Weights of a small GPT-style language model, trained from scratch on English Wikipedia.
Size: 8 layers, 6 heads of 64 (1 for keys and values), MLP 1536 GELU, vocabulary 5131, 14.2M parameters.
Architecture: rotary positions, no biases in attention or MLP, tied embeddings, attention and MLP in parallel.
MLP neurons of a small language model. Each row is named by its layer, matrix (down: output weights) and neuron, and shows model dimensions 256-383. Each number is 128 + 32 x the weight over its row's rms, rounded and kept within 0 to 255.
A block is one neuron, or neurons of one layer that tend to fire together. After each block is what it responds to, as a language model described it from the Wikipedia text at the highest values.

L2.down1102 [ 85 169 158 160 187 132  60  85 153 143  83 148 110 148 195 152 159 107  67 159 145 100 123 167 170 154 126 203 127  63 131  62 137 152 140 148  55 145  87 145  94 154 198 194  86 143  97 120 165 104 129  98 162 122 150 168 150 111 140 142 164 163 147  88 123 126 121 133 150 121 120 159 146 171 146 137 107 115 147  63 110 108  95  98 110 186 114 189 101 112 164  72 149 154 129 136 144 133 135 138  72 101 144 125 131  99 168 103 132 114 128 136 114 130 158 125 116 113 109 125 137 126  86  98  68  62 157 130]
Second word-pieces of names and words right after an opening letter or prefix (Er-n-st, Mc-L-aughlin, Id-ah-o), and row numbers such as 2 at table row starts.

L4.down15 [142 147 120  47 125 154 165 158 107 143  75 170 156 111 138 117  90 117 129 112 147 116 123 117  82 142  93  95 108  70 129 117 171 115 134  24 154 121 117 122 130  79 148  95 180 171 126 100 175  40 161 161 129 133 109 151 102 151 107  83 131 120 106 139 106 105 132 139 123 147 102  47  84 137 110 149 200 162 104 163  93 116 102 143  62 116  41  99  89 130 138 102 150 175 109 181  59 160 130 120  93 151  73 145 140 131 146 146 124 107 156 150 123  94 153 137 162 122 140 137 119 125  97 122 105 144 136 106]
L4.down471 [112 135  99 154 143 137 148 112 151 155 156 131 132 149 142 142 100  90 169 124 125 131 152 181 133 130 130 142 105  91 140 151 145  78 135 148 120  91  60 103 153 151 158 143 100 113  74  71 119 196  91 158 112  83 152  82 197  48 147 147  94 134 138 159 122  78 178 177 143 177  90 142 144 112 110  86  96 126 122 146 113  90  85  62 115 142  93 148 145 115 171 112 146 115 189 191 104 153 154 144 147 117 139 165  58  98 189 187 120 136 169 149  68 106 148 148 161 125 121 155 144  73  87 114 125 149 158 119]
L4.down472 [ 86 152 136 144 159  99  80 148 169 149 102 122 116 124 141  97 104 101 157 111 134 141 182 226 130 174  97 132 138  98 131 175  80 127 146 101 138 116  97  72 113 120 112 121  98 166 128 147 116 110 130 166  98 137 125  55  59  98 142 115 133  92 132 159  92 104 134 204  97 154 126 144 146 116  94 149  86  94 148 146 114 129 172 212 187  96 130 143 139 135  90  84 117  54 138 167  97 121 121 160 106 123 119 190 130  87 133 130  71 149 162 107 148 133 155 122 111 140 137 127 178 135  96 126 125  99  37 173]
L4.down836 [122 146 155 146 122 131  77  77 177 188 126  99 130 151 102 168 105 110 142  79 123 176  79 143 190 199 105 134  73 138  99 117 107 151 142  99 100 153 127 151 129 117 170  92 146 144 122 123  88 134 138 115 154  99 138 148 173 116  85 158 142 148 131 162 145 138 126 162 101 114 157 178 141 123 130 154 102  88 138  91 170 121 141 187 150 112 137 178  81  41 163  96  61 164 128 157 122  56 102 158 115 125 171 146 142 153 104 137 125 106  51 105  99 182 137  93  51 140 127 137 113 136 114 115 100 129  53 100]
Last digit of a number that closes a list or table row index or a year, e.g. 16. in tracklists, 57 |, 200-6, 197-7.

L4.down119 [ 91 117 141 144 130  99  77 146 129 101 181  91 156 130  70 105 162 117 103 109  87  86  78 125 121 132 108 200 114  99 147 157 108  93 107 104  91 172 140 130 157 184 140 126 123 125 107 172 117  96 116 137 117 105 116  74 182  84 112 124 119 171 142 134 102 126 109 146 111 120 171 149  98 125 156 141 119 114 146 127  93 171 149 108 182 125 113 123 101 147 125  78 111 148 141 116  90 153 162 105 148 113  77 178  78 172  90 145 125 140 153  91 151 116 161 105 137  80  77 107 140 135 104 140  69 100 162 123]
L4.down185 [120  82 113 113  49 128 132 179 172 135 102 119 129 107  83 125 116 172  87 181 183 121 145 129 159 159  86 138  74 114 148 132 150 123 125  96 142 114  74 156  90 146 119 144 111 107 139 151 111 119 151 134 183  39 137 139 111  82 143 119  70 130 128 150 159 167 129 170 141 132 125 108  92 129 133 145 141 102 171 118 163 177 189 171  66 125 157 168 137 149  37  86 142 141 102 147 159 126 122 125 168 128 141 105  93  93  89 132 135 124 132 120 147 103 163  83  80 142  74 153 130  95  90  81 163  74 100 109]
L4.down401 [133 128  53 137 141 112 177 124  99 136 131  39 148  89  89 165  97 133  97 106  86 143 112 163  71 150  93 118 114 120 104 181  99  89 137 137 203 123 156  93 116 134 120  76  97 148 142 125 140 111 147  76 203 183 150 125  80 112 125  88 105 131 164 152 108 161 131  97 213  97 122 105  48 146 110 136 107 181  90 117  57 139 170 105 105  54 135 116 106 119 119  61 130 174  91 157 141 154 160 103 134 165 149 127  52 152 134 178 109 124 136 158  95 101 108 183 146 183 170 112 136 179 114 105  99 135 122 165]
L4.down781 [125 104 132 173 123 129  80 119 135 105 105 109 104 134 136 128 116 184 138 106 121 103  91 104 108 133  63 137  86 121 165 172  86 140 157 137 118 185 131 148 118 132 147 109 142 123  94 204 141 110 150  94 113 104  92 123  96  49 116 121 148 157 124 155  92 167 131 114 146 116  94 170 210 149 185 148 101 135 149 112 155 160 125 129 167 148 118 126  88 128 111 113 121 170 134 130 154 156 155  96 154 149 162 161 163  67 131  76 116 125 172  81 154 105 179 126 150 111 116 167 173 199 112  69  98 108 110  98]
Past participles and predicate adjectives completing "was/is/were" constructions, often word-final pieces, before a preposition: was filmed in, was buried next to, is endemic to.

L2.down677 [ 78 113  59 177 128  78 133  95 176 118 133 161 138 205  76 104 132 151 114  98 169 106 114 146 119 122  58 122 163 134 136 124  90 162 134 121 125 183 136 133  94 128  96 152 130 175 131  85 125 153 117 132 121  87 106 148 162 103 134 159 161 171  71 155 111 162 182  97 103 112  92 152  96  91 155 209 184 106 122 125 162 113 152 116 150 124 152 140  83 166  97 136 152 190 113 128 158 142  83 160 164 113 182 100 139 135 122 211 140 116 121  42 152  95 118 131 174 201 131 118 122 168 154 103  66  85 104 168]
Closing word pieces that finish a multi-piece word, such as elite, favorite, interlude, critically, meritorious, and also the comparatives "more" and "most" before an adjective.

L5.down47 [133 151 171 106 116 108 147 189 110  97 189 187 164 185 120 109  98 153 119 152 208 101 118 130 138 131 170 108 159 127  82 133 146  52 133  99 122 120 165 104 146 105 126 103 164 161  80 162  84 122 138 161 149 142 101 152 109 130 182  68 131 141 174 101  93  73  97 166 133  89 124 150 190  93 139 175 119 167  70 136 121 171 107 131 116 157  77 139 154  82 148 104 132 137 118 119 105  99  89 153 105 149  93  95 112 152  99 163 162 140  99 173 139 129 123 181 137 130 132  92 110 144 148 135 131 179 140  78]
L5.down201 [139 149 151 147 177 165  79 166 121  93 113 135 126 111 154 149  25 109  89 143 182 110  59  89 127 101 125 143 127 117 126  97 117 104 127 133 174 118  95 130 145 155 140 125 110  65 108 156 161 111  93 124 153  64 108  60  63 118 177 121  83 145 131 132 109 144 144 139 144 108 125 148 179  98 151 158 143 178 121 160 105 123 121 108 153 145 136 100 109 115 119  96 131 130 138 166 123 135  73  69 171 154 123 117 122 128 157 128  98 112 143 113 116 116 142 128  52 133 136  64 105  73  83 139  79 129 140 159]
L5.down417 [127 117 145 174 112 170 121 134 145  92  71 100 106 121  79 159  99 130 124 154 174 150 124 146  67  66  18 156 114 107 120  97 215  72 124 100 150 177 117 102 131  89 155 101 153 123 124 126 117 160  78  25  92 100 120 147 110 161 132  98 113 119  90 151 104  98  78 168 145 100 149 113 106 155 134 100  47  80 147 131 137 187 107 135  73  98 106 187 154 164 120 133 192 141 119 128  94  67  59  95 173 131 125 155 173 143 157 152 164  89 173 139 124 138 123 137 142  81 161 108 114 198  85 145 152  51 177 124]
L5.down429 [182 121 158 114 118  86  95 134 184  83 199  87 139 169 159 118 101 124 136 116 180 139 143  94  94 140 123 131  67 139 128  90 133 143 105 166 112  90 152  64  66 129 152 121 133 162 218 137 181 136 123 141 247  94 158 136  83  91 111 121  79 137 109 148 139 109 105 111 133 137 115  82  93 122  77 123 208 124  98 118 136 106 154 115 168 141 134 171 106 142 143 133 166 119 125 101 119 155 147  80 125 138 135 109 132 121 140 165  89  99 116 103  62  87 120 136 138 125 154 122 103 139 123 158 149 146 130 171]
L5.down520 [157 124 124 154 192 114 133 126 166 190 183 161 122 103 147 123 128 122 130 147 133 124 141 143  86  92  76 112  98 126 113 142 126 102 148 121 116  87 119 100 160 120 102 128 169  69 152 104 112 125  90 196 136 129 124 187 117 143  98 142 167 154 118 134 105 150 139 177 120  65 181 120 133 124  73  96 153 106 142 139  98 148 126 144  93 117 122 167 131  62  89 129 156 106 112 121 185  66 159 173 117 146 141 122 113 110 106  95 142 120  71  72 116 109 158 142 112 127 120  92 100 195 151  98 128 154  38  65]
L5.down529 [189 152 131 133  73 101 136 143  80 107 154 101 138 199 136 121 166  98 138 107 130 119 128 129 159 122 119  59 125 139 104 122 110  90  94 117  80  69 124 137  57 142 153 122 147 109 127  99 118 141 147 137 172 111 138 140  79 187 133 124 165 119 122 155 110 112  93 120 148  92 131 146  99 167  53 132 171 162 158 128  88 138 169 111 161  86 195 177 126 128 103 106 155 106 131 143 122 135  94 130 144 136 164 145 150 163 165 127 147 101 163  65 113 162 101 153 185 129 139 127 126 138  61 154 126 166 134  78]
L5.down568 [159 141 127  99 149 119  92 111 110  46  89 104 147 125  88 159 123 181 121 149 135  54 104 160  49 123 103 112 100 179  91 131 170  94 119 134 148 128 136  90  85 128 106 132 121 107  76 145 115 128 112 154 158 159 144  99 131 120 161  89 137 133 114  97 138 174  63  93 127 110 121 120  73  97 165 133 156 154  98 159 138 115 124 117 138 122 148 138 120 109  84 111 142  98  84 129  90 119  82 143  99 123 142 150 114 122 128 140 111 111 117 113 139  92 108 179 135  97 126 125 163 114 133 153  89 122 138 134]
L5.down693 [106 165 118 138 102 178 138 196 154 144 148  84  63 102 121 131  81 156 164 179 194  94 140 145  35 176 103 123 120 102  87 153 132  79 167 167 104 106 132  82 156 130 116  95 145  82 146 130 170 137  83 117  92  68 102 128 157 124  98 123 123 110 120 170 114 104 143 150 182  98 105 125 114 193 171 119 119 125 156 124 127 108 136 122  95  94 134 139 168 153 133 110 160 142 106  82 120  75 132 135 157 114 116 165  86 155 191  77 142 112 179  77 114  55  86 148  79 160  59  73 163 150 136 121 159 161 159 133]
L5.down732 [139 110 159 137 132 171 185 159 143 128 175 125 149 160 133 102 161  68 140  98 170 186 127 115  99 137 107 118 171  82 104 113 133 140 163 165 192 155 170 121 142 156  58 156 144 169 157 175 127 146  78 107 105 153 134  76 119 105  67  54 117 136 193 108 178  67 136 141 143 134  94 162 125 123 192 176 129 156 156 149 103 117 114 151 123 102 164 104 141  87 150  60 212 128 115 125 124 105 114 117 101 186 110 160 142 152 186 164 171 126 101 144 149 123 145 102 135 173 133 155 125 140 108 112 140 109  97 117]
L5.down750 [131 117 111 102 123 181 131 148 163  85  89 136 120 159 155 101 149 101 181 129 111 130 120 110 142 110  96 160 113 115 142 140 108 110 166 139 111 129  88 159  87 126 189 118 119  94 129  82 165 151 110 118 111 151 149 109  70 100 115  51 130 146 133 151 110 142 158 166  92  58 116 172 137 104 114 138 128 144 143 136 100  95 216  96 153 179 119 130 166 175  77  43  99 127 139 132 182  80 138 118 112 131 145 119 111 158 125 180  96 121 142  83  72 121 155 128  75  80 147  79 122  81 175  97 102 115 173  95]
L5.down785 [102 127 178 173 134 118 100 223  81 114 107 127  89 112 105 106  73  67 117 168 151 156 108 127  84 105 123 128 100 111 137 155 132 105 196 151 122 118 103 164 103 110 125 141 117 190 134 135 135 136 142 132 177 125 165 121 168 173 138 154 108 109  91 115 100 113 174 142 127 109 151 112 152  87 121  85 161 122 129  80 132 100 105 109 111 136  96 113 147 140 104  31  84 158  93 100 149 177 167 139  90 112 118 145 100 140 200 162 128  75 135 146 143 130 141 131 182 192 157 105 111 150 122 124 135 152 146 129]
L5.down880 [131 118 168  68 126 130  41 103 172  89 174 147 115 121 115 136 100 120 131 140 149 145 116 166 127 123 140 132 148 108  96 108 101 120 142 142  65 147  71 135  98 133 159 108 126 124 109 203 167 143  87 100 144 127 170 143 100  93 135  97 110  95 103 137 146 136 116  80 107  86  85 208 165  99  87 109 136 121 146 125 105 141 115  96 119 101 105 151 103 116 101  82 173  94 127 105 112 134  88 170  86 146 167  70 153 175 113 142 167 125  87 120 178  61 113 142 107 125 136  98  79 171 107 150 122 127 181 163]
L5.down1292 [ 85  78  90  99  51 148  96 204 144  92 104 164 152 128 162 152 138 115 109 141 118  78  91 152 128 163  81 164 118 140 158 131 163 175 122 131 113 117 134 130  98 137 129 147 122 115 105 101 144 118  86  95 120 178  84 125 162 136 160 177 178 162 103 189 107 159 145  98  88 138 111 198 134 141 153 143  95 125 102 153 110 125  56 139  78 157  88 136  92  53 135 179 110 107  67 140 100 173 113  93 223 141 170 102 129  86  98 105  73 108  86 165 136 116 138 139 105 120 138 171  60 118  61 119 167 162 135  75]
L5.down1363 [ 97 142 135 127 136 178 161 100  78 130 114 165 145  30 158  87  98  92 124 217 132  85 165 105 129 107  85 144 128 153  60 171  95 129 131 105 107  88  99 108 113 182 106 146 124 106  95 132 176 116 170 107 141 152 110 112 137  86  81 117 114 100 121 176 117 131 149 139 146 109 133 106 180 111 116 136 154 167 168 143  87 140 109  97 145  84  89 159 110  90  57 141 175 123 101 126 136  93 170 142 132 101 143 101 146 134 108 151 117 105 154  89 179  62  76 110 115 146  73 168 217 133 164 107 122 120 150 123]
L5.down1416 [134 133 133  81 137 128 111  78 142 155 162 148 131 103 113 102 180 157 129 149  72 167 162 127 179 204 121 141 141 167 120 106  84 170 140 121 135 167 103 161 140  86 127 105 135 168 111  78 126 150 139  95 108 154 112 130 135  77 139  69 160 121 144 132 147 153 129 108  98  85 151 146 180 135  77 103 163  73 136  41  88  94 141 148 132 153 104 134 161 128 108 113 127 135 119 169  89 139 135 128  87 129  96  98 108  87  97 114  83 191 161  30 136 209 147 126  92 161 111 175 164 109  75 130 130  65  85 100]
L5.down1476 [125 115 157 146 148 151 123  84 128  89 124 145 124 110  92  90 133 164 153 133 123 174 150 120 123 175  61 184  91 122 135 107  81 123 155 102 124 138 144 112 154 135 153 148 154 118 122 102 163 123 168 155 146 128 120 161  90 100  79 164 151 115  79 124 124 100 129 131 123 105  83 173 152 123 117 163 118 158 182  88 125 166 104 167 155  98  61  50 100 120  89 170 147 184 157 131 122 106 130 148 163  98 171  98 144  70 112 143 104 100 189  92 155 134  87 168 149 167 178 167 118 140 147  97  96 170  61 166]
Digits opening numbered list or table rows (1., 2., 3. in track listings, ranked lists), and the final digit of years, as in 197'0's, 201'2'.

L5.down12 [122 151 183 169 167 127  94  94 138 132 101 109 165 147 115 115 163 183 145 110 133  59 166 121  97 131  78  78 105 153 143 115 132 126 112 124 153 126 104 121 114 152 124 119 180  85 128 111 181  90 151 110 143 123  78 139  87 114  71 130 113 114 182 147 136 112 126 152  89 182 101 113 115 183 168 140 142 109 119 103 108 202 193 148 144 157 131  86 142 128 150 148 143 191 147 127  91 186 140  69 126 119 124 139 133 133 131 168 111  83 121  73  73  91 107  97  82 126 132 131 115 144  97  99 153 165 115 130]
L5.down63 [109 143 188 106 110 163 102 171 147 156  84 185 108 122 131  84 119  82 119 103 122 106 138 125 114 139 103  87  68 113  86 151 161 132  75 148 128 131 100 145 154 140  88 112  65 139 102 109 117 169 118 121  98 168 150 123  90 135 101 108 142  97 127 175 121 138  97 170 122 117 122 103 106 150 175  91  91 174 168  96 160 171 140 122 118  95 174  81 106 114 107 208  91  92 104 125  67  89 137 132 125  63 122  75 147 109 159 145 152  98 120 112 115 142 154 130 163 123 134 130  97 149 170 129 144 145 107 122]
L5.down68 [136 112 106 151 151 112 116 160 180 114 155 158 148 147 141 136 108  21 151 137 118  79 175  84  96 122 108 133 100  97 155 128 177  82 141 126 127 145 119 157 126  82 130 128 139 136 132 126 121 156  68  94  48 136 101 139 141 135 172 123  71 120 154 110 115 159 175 104 167 156 150  61 204  98 105 115 103  99 132 177  67 166 100  96  98  87 148 134 143 115 129 162 129 140 203 113 116 140 199  77 162 116 140 154 119 106 181 174 173 169 181 134 122 166 116 189  89 106 125  78 137 118 142 119 156 151 100 149]
L5.down77 [150 102 185 119 111  87 182 146  93  89 142 150  87 142 113 157 128 131 128 132 107 156  94 131 102 158  74 167 108 120 112 126 126 170 152 131 101 133 106 160  72  75 130 162  85 115 122 172 107 106 122 113 129 139 156 139 138 154 143 108 117 146  79 168 131 156 108 113  95 157 126 128 167 150 175  78 109 185  64 138 140  67  64 161 188 134 162 127 152 135 144 108 140 146  81 172 130 132 122 110 123 117 157 116 145 158 153 108 193 154 145 195 165 116 106 117 113 196 127 176 117 171 133 152 191 111  60 161]
L5.down194 [128 102 183 214 107 167 177 114 122 109 152 159  95  82 173  80 110 111 127 120  72 187 147 181 177  99 133 106 135 127 107 143 113 165 142 120 170 167 138 142  95 133 126 103 124 130 173  86 107 123 145 183 166 104 144 135  91 113 103  88 123 152 154 129 151 156 137  97  61 130 135  86 147 146  99 121  79 125 111 146 156 131  70 166 122  99 151 158 121  65 150 241 117 102 144 188 184 139 126  91 123 109 141 139 154 160  90  92 171 148  87  71  71 107  59 156 105 203 155 150 121 131 119 123  99 146 113  87]
L5.down217 [135 156 115 168  94 130 106 115 132 174 117  98 139  81 134 153 107  93 190 109 125  96  99 111 133 123  89 100 124 120 133  76 132 154 134  90 116 110 117 147 126 134 151 175  91 155 105 123 138 123  92  95  85 173 116 125 124 166 102 106 130 114  86 164 121 114 152 131 134 109  92 162  89 149 133 157 133 163 111  99 149 135 152 126 141 146 127 116  79 144 182 255 118 139 151 122 131 108 133 122 110 135 141 189  88 162 107 137 110 171 126 161 103 117 163 114 109 142 103 144 114 131 146 164 133 144 141 145]
L5.down374 [154 107 165 100 157 108  54  81 146 144 169 113 103 123 144 164 111 188 169  82 135 133 156 121 133 171  87  97 117 145 123  79  63 169 135  97 153 157 157  74  98  90 136 156 151 133 145 109 105  92 220 120 137 205 136 150  48 139 141 127 107 115 159 153 133 161 140 104 117 104  88 119  99 143 147 116 161 122 121 143  99 161 118 152 165 127 161  88 173 156 120  85 127 143 194 136 112 136 123 159  50 122 133 122  71 121 126  60  97 159 109 107 131 148 151 156 122 128 133 150 137  69 121 156 159 147  93 164]
L5.down438 [ 91 115  76  90 171 159 140 136  94 109 134 124 127  60 212 132 126  96  51 155 158  87 183 125 137 193 147 163 103  73 117  96 124 153 113 100 128 175  96  89 121 126 198 142 124  91 129  84 109 119 150 215 156 112 184 103 161 152 114 138 140 109  92  95  87 122  65 170 156 138 213  86 149 141  67 110 135 141 136 175 133 106  55 121  88 128  92  97 171 106 129 142 138 163 122 165 143 106 164 134  61 149  90 138 172 155 163 181 123 146  87 106 133 152 102 168 105 116 159 122 105 104  66 191 127  85 115 121]
L5.down631 [ 90 113 144 132  92 114  98 128 175 139 151 113 118 115 148 147 130 165 144  63 136 130 138 161  91 106  83  90 123 110  92 106 141 139 171 153 121 125 106 108 135 100 161 140 166 124 131 117 160 148 141  73 185 160  74  73  76  60 150  93 104 168 139  88 142 124 156 162 145 205 130 126 104 128 135 133  90 148 119 128 155 136 198 190 128  78 191 180 167  73 110 139 139 150  66 176 121 159 171 164  54 172 106 138 145 132 172 101  99 119 144  95 107  93 128 187 212 145 135 161  87  59  72  91 167 110 169 141]
L5.down727 [161 131 123 165 154 138 139 129 101 186 163  89  96 112  83 115 138 169 140 170 116 169 162 138  52 143 119 218  89  87 104 114 108 133  55  60 147 131 180 113 178 159 109 159 136 162  84 117  83 155 164 113  95 103 154 115 135 141 136 129 142  99 106 110 131  90 195 167 157 132 137 186 142 120 146 115 151  91 177 130 170 148 102 206 167 132 144 126 152 168 187 181 202 162  71  81 114 131  83 126 124 131 128 121 156 120 162 107 132 117  98  96 148 106 128 131  90 125  80 150  99 143 111 159 127 113  87 112]
L5.down980 [ 75 138 123  68 123 142  94 114 114 118  91 177 126 157 106 131 123 144 130 169  68 114 169 132  63 104 103  74 122 122 104 189 144 102 106 153  94 123 157 109 150  79  72 120 160 136 201 135 183 123  51 149 156 107  89 142 139 141 189 124 154 113 125  78 111 140 177 108  93 103 144  54 162 116  76 203 153 181 105 115 120 139 150  96  67 139 146  89 109 117 121 156 156  76 164 136 189 142  81 132 115 137 147 164 111 150 110 130 176 134 114 150 119 150  85 137 155 132 125  99  95  86 130 108 197 145  92 141]
L5.down1083 [ 78 107 146 112 134 128 141 125  87 144 166 165 164 113 161 145  72 105  98  75 103 147 140  94 120 114  92 142 100 159 114 140 136 124 104 128 118 144 153 177 111 164 166 158 100 128 171 206 178 108  97 148 178 148 199  90 141 104 123 164 119 122 170 134  58  84 162 113 146 161 125 108 200 134 192 103 136 140 161  83 166 186 104 200  83 101 194  88  94  99 165 151 168 138 154 146 120 123  91 187 119 115 114 121  47 161 108  94  91 138 122 126 109 122 117 128 144 160  91 105  97 139  65 102 156 145 103  97]
L5.down1225 [147 148  57 123 155 133 165 133 145 121 130 142 118  83 106  90 191 187 126 137  95 103 129 125 145 129 113  89 129 132 146  74 156 153  99 127 164  95  98 133  56 103 120  97 109 185 132 117 121  79 167 152 137 107 104 142 164 149 143 141 138 104 148 151 131 134 174 131  99 116 123 174 121 165  91 114 164  72 135 130 151 106 110 137 164 202 105  97 118 151 135 100 113 155 125  84 128 180 149 178 133 150 119  86 144  85 136  81 118  93 144  92 172 145 152 101 162 178 117 116 119 140 189 220 142 188 137 127]
L5.down1276 [130 130 132 114 153 127 149 133 104  80 124  97 161 180 138 147  69 178 136 138  92 161 116 118  95 135 104 178 149 110 123 146 120 128 118  89 157  93 136 124 113 129 125  88 139  91 167 154 102 223 123 187 101 172 119 141 110 103 124 125 131 109 121 116 156 131 152 135 113 127 181 132 143 122 117 149 130  59 102 160 119 109 165  93 101 149 123  79 120 141 139 250  78 104 153 135 113  93 146 126 143 121 116  99 116 106 221 103 187 129 115 134  74 142 102 166 150 147  73  98  84 122 166 117 112 164 147 201]
L5.down1306 [107 164  83 145 113 129 118 154 118 119  99 145 103 213 104 142 221  95  71 105 180 176 154 145  98 179 116  98  82 154 148 120 147 166 110  86 109 168 185  72  73 155 129 121 139 112 126 228 169 150 133 183 150 103 134  84 168 102 168  70 157 132 136 100 120 108  83 123 143 151 139 122  78 130  91 171 134 146 111 138 148 155 103  96 125  94 117 144 120 187 118 137 100 164 138  89  96 106  71 173 129 142  58 114 171 106 105 183 126  78 112 128 130  95  83 116  82 165 121  85 102 134  96  89 126 165 158  98]
L5.down1388 [162 161  72 142 144 149 106 118  40  55 141 140 102 122 103  98 144 166 147 125  83 182  92  97 125 100  82 133 155 137 136 130 125 107 125 182 138 102 115 109 128 119 122  91 152 135 161 151  95 193 121 148 193 118 145 104 151 149 134 195 107 164 127 118 136 134 121  51 138 105 140 165 157 147 133 152 146 131 145 120 190 129 139 180 132 156 149 109 130 125  69 191 130 109 118 131  76 143 138 172 160 139 144 116 149  92 150 189 146 168 149  93 178  78 137  88 155 150 131 148 131 118 169  62  50 168  85 201]
Degree adverbs and verbs right after was/is/be that open a predicate needing a follow-on word, like more fragile than, move to, transferred to.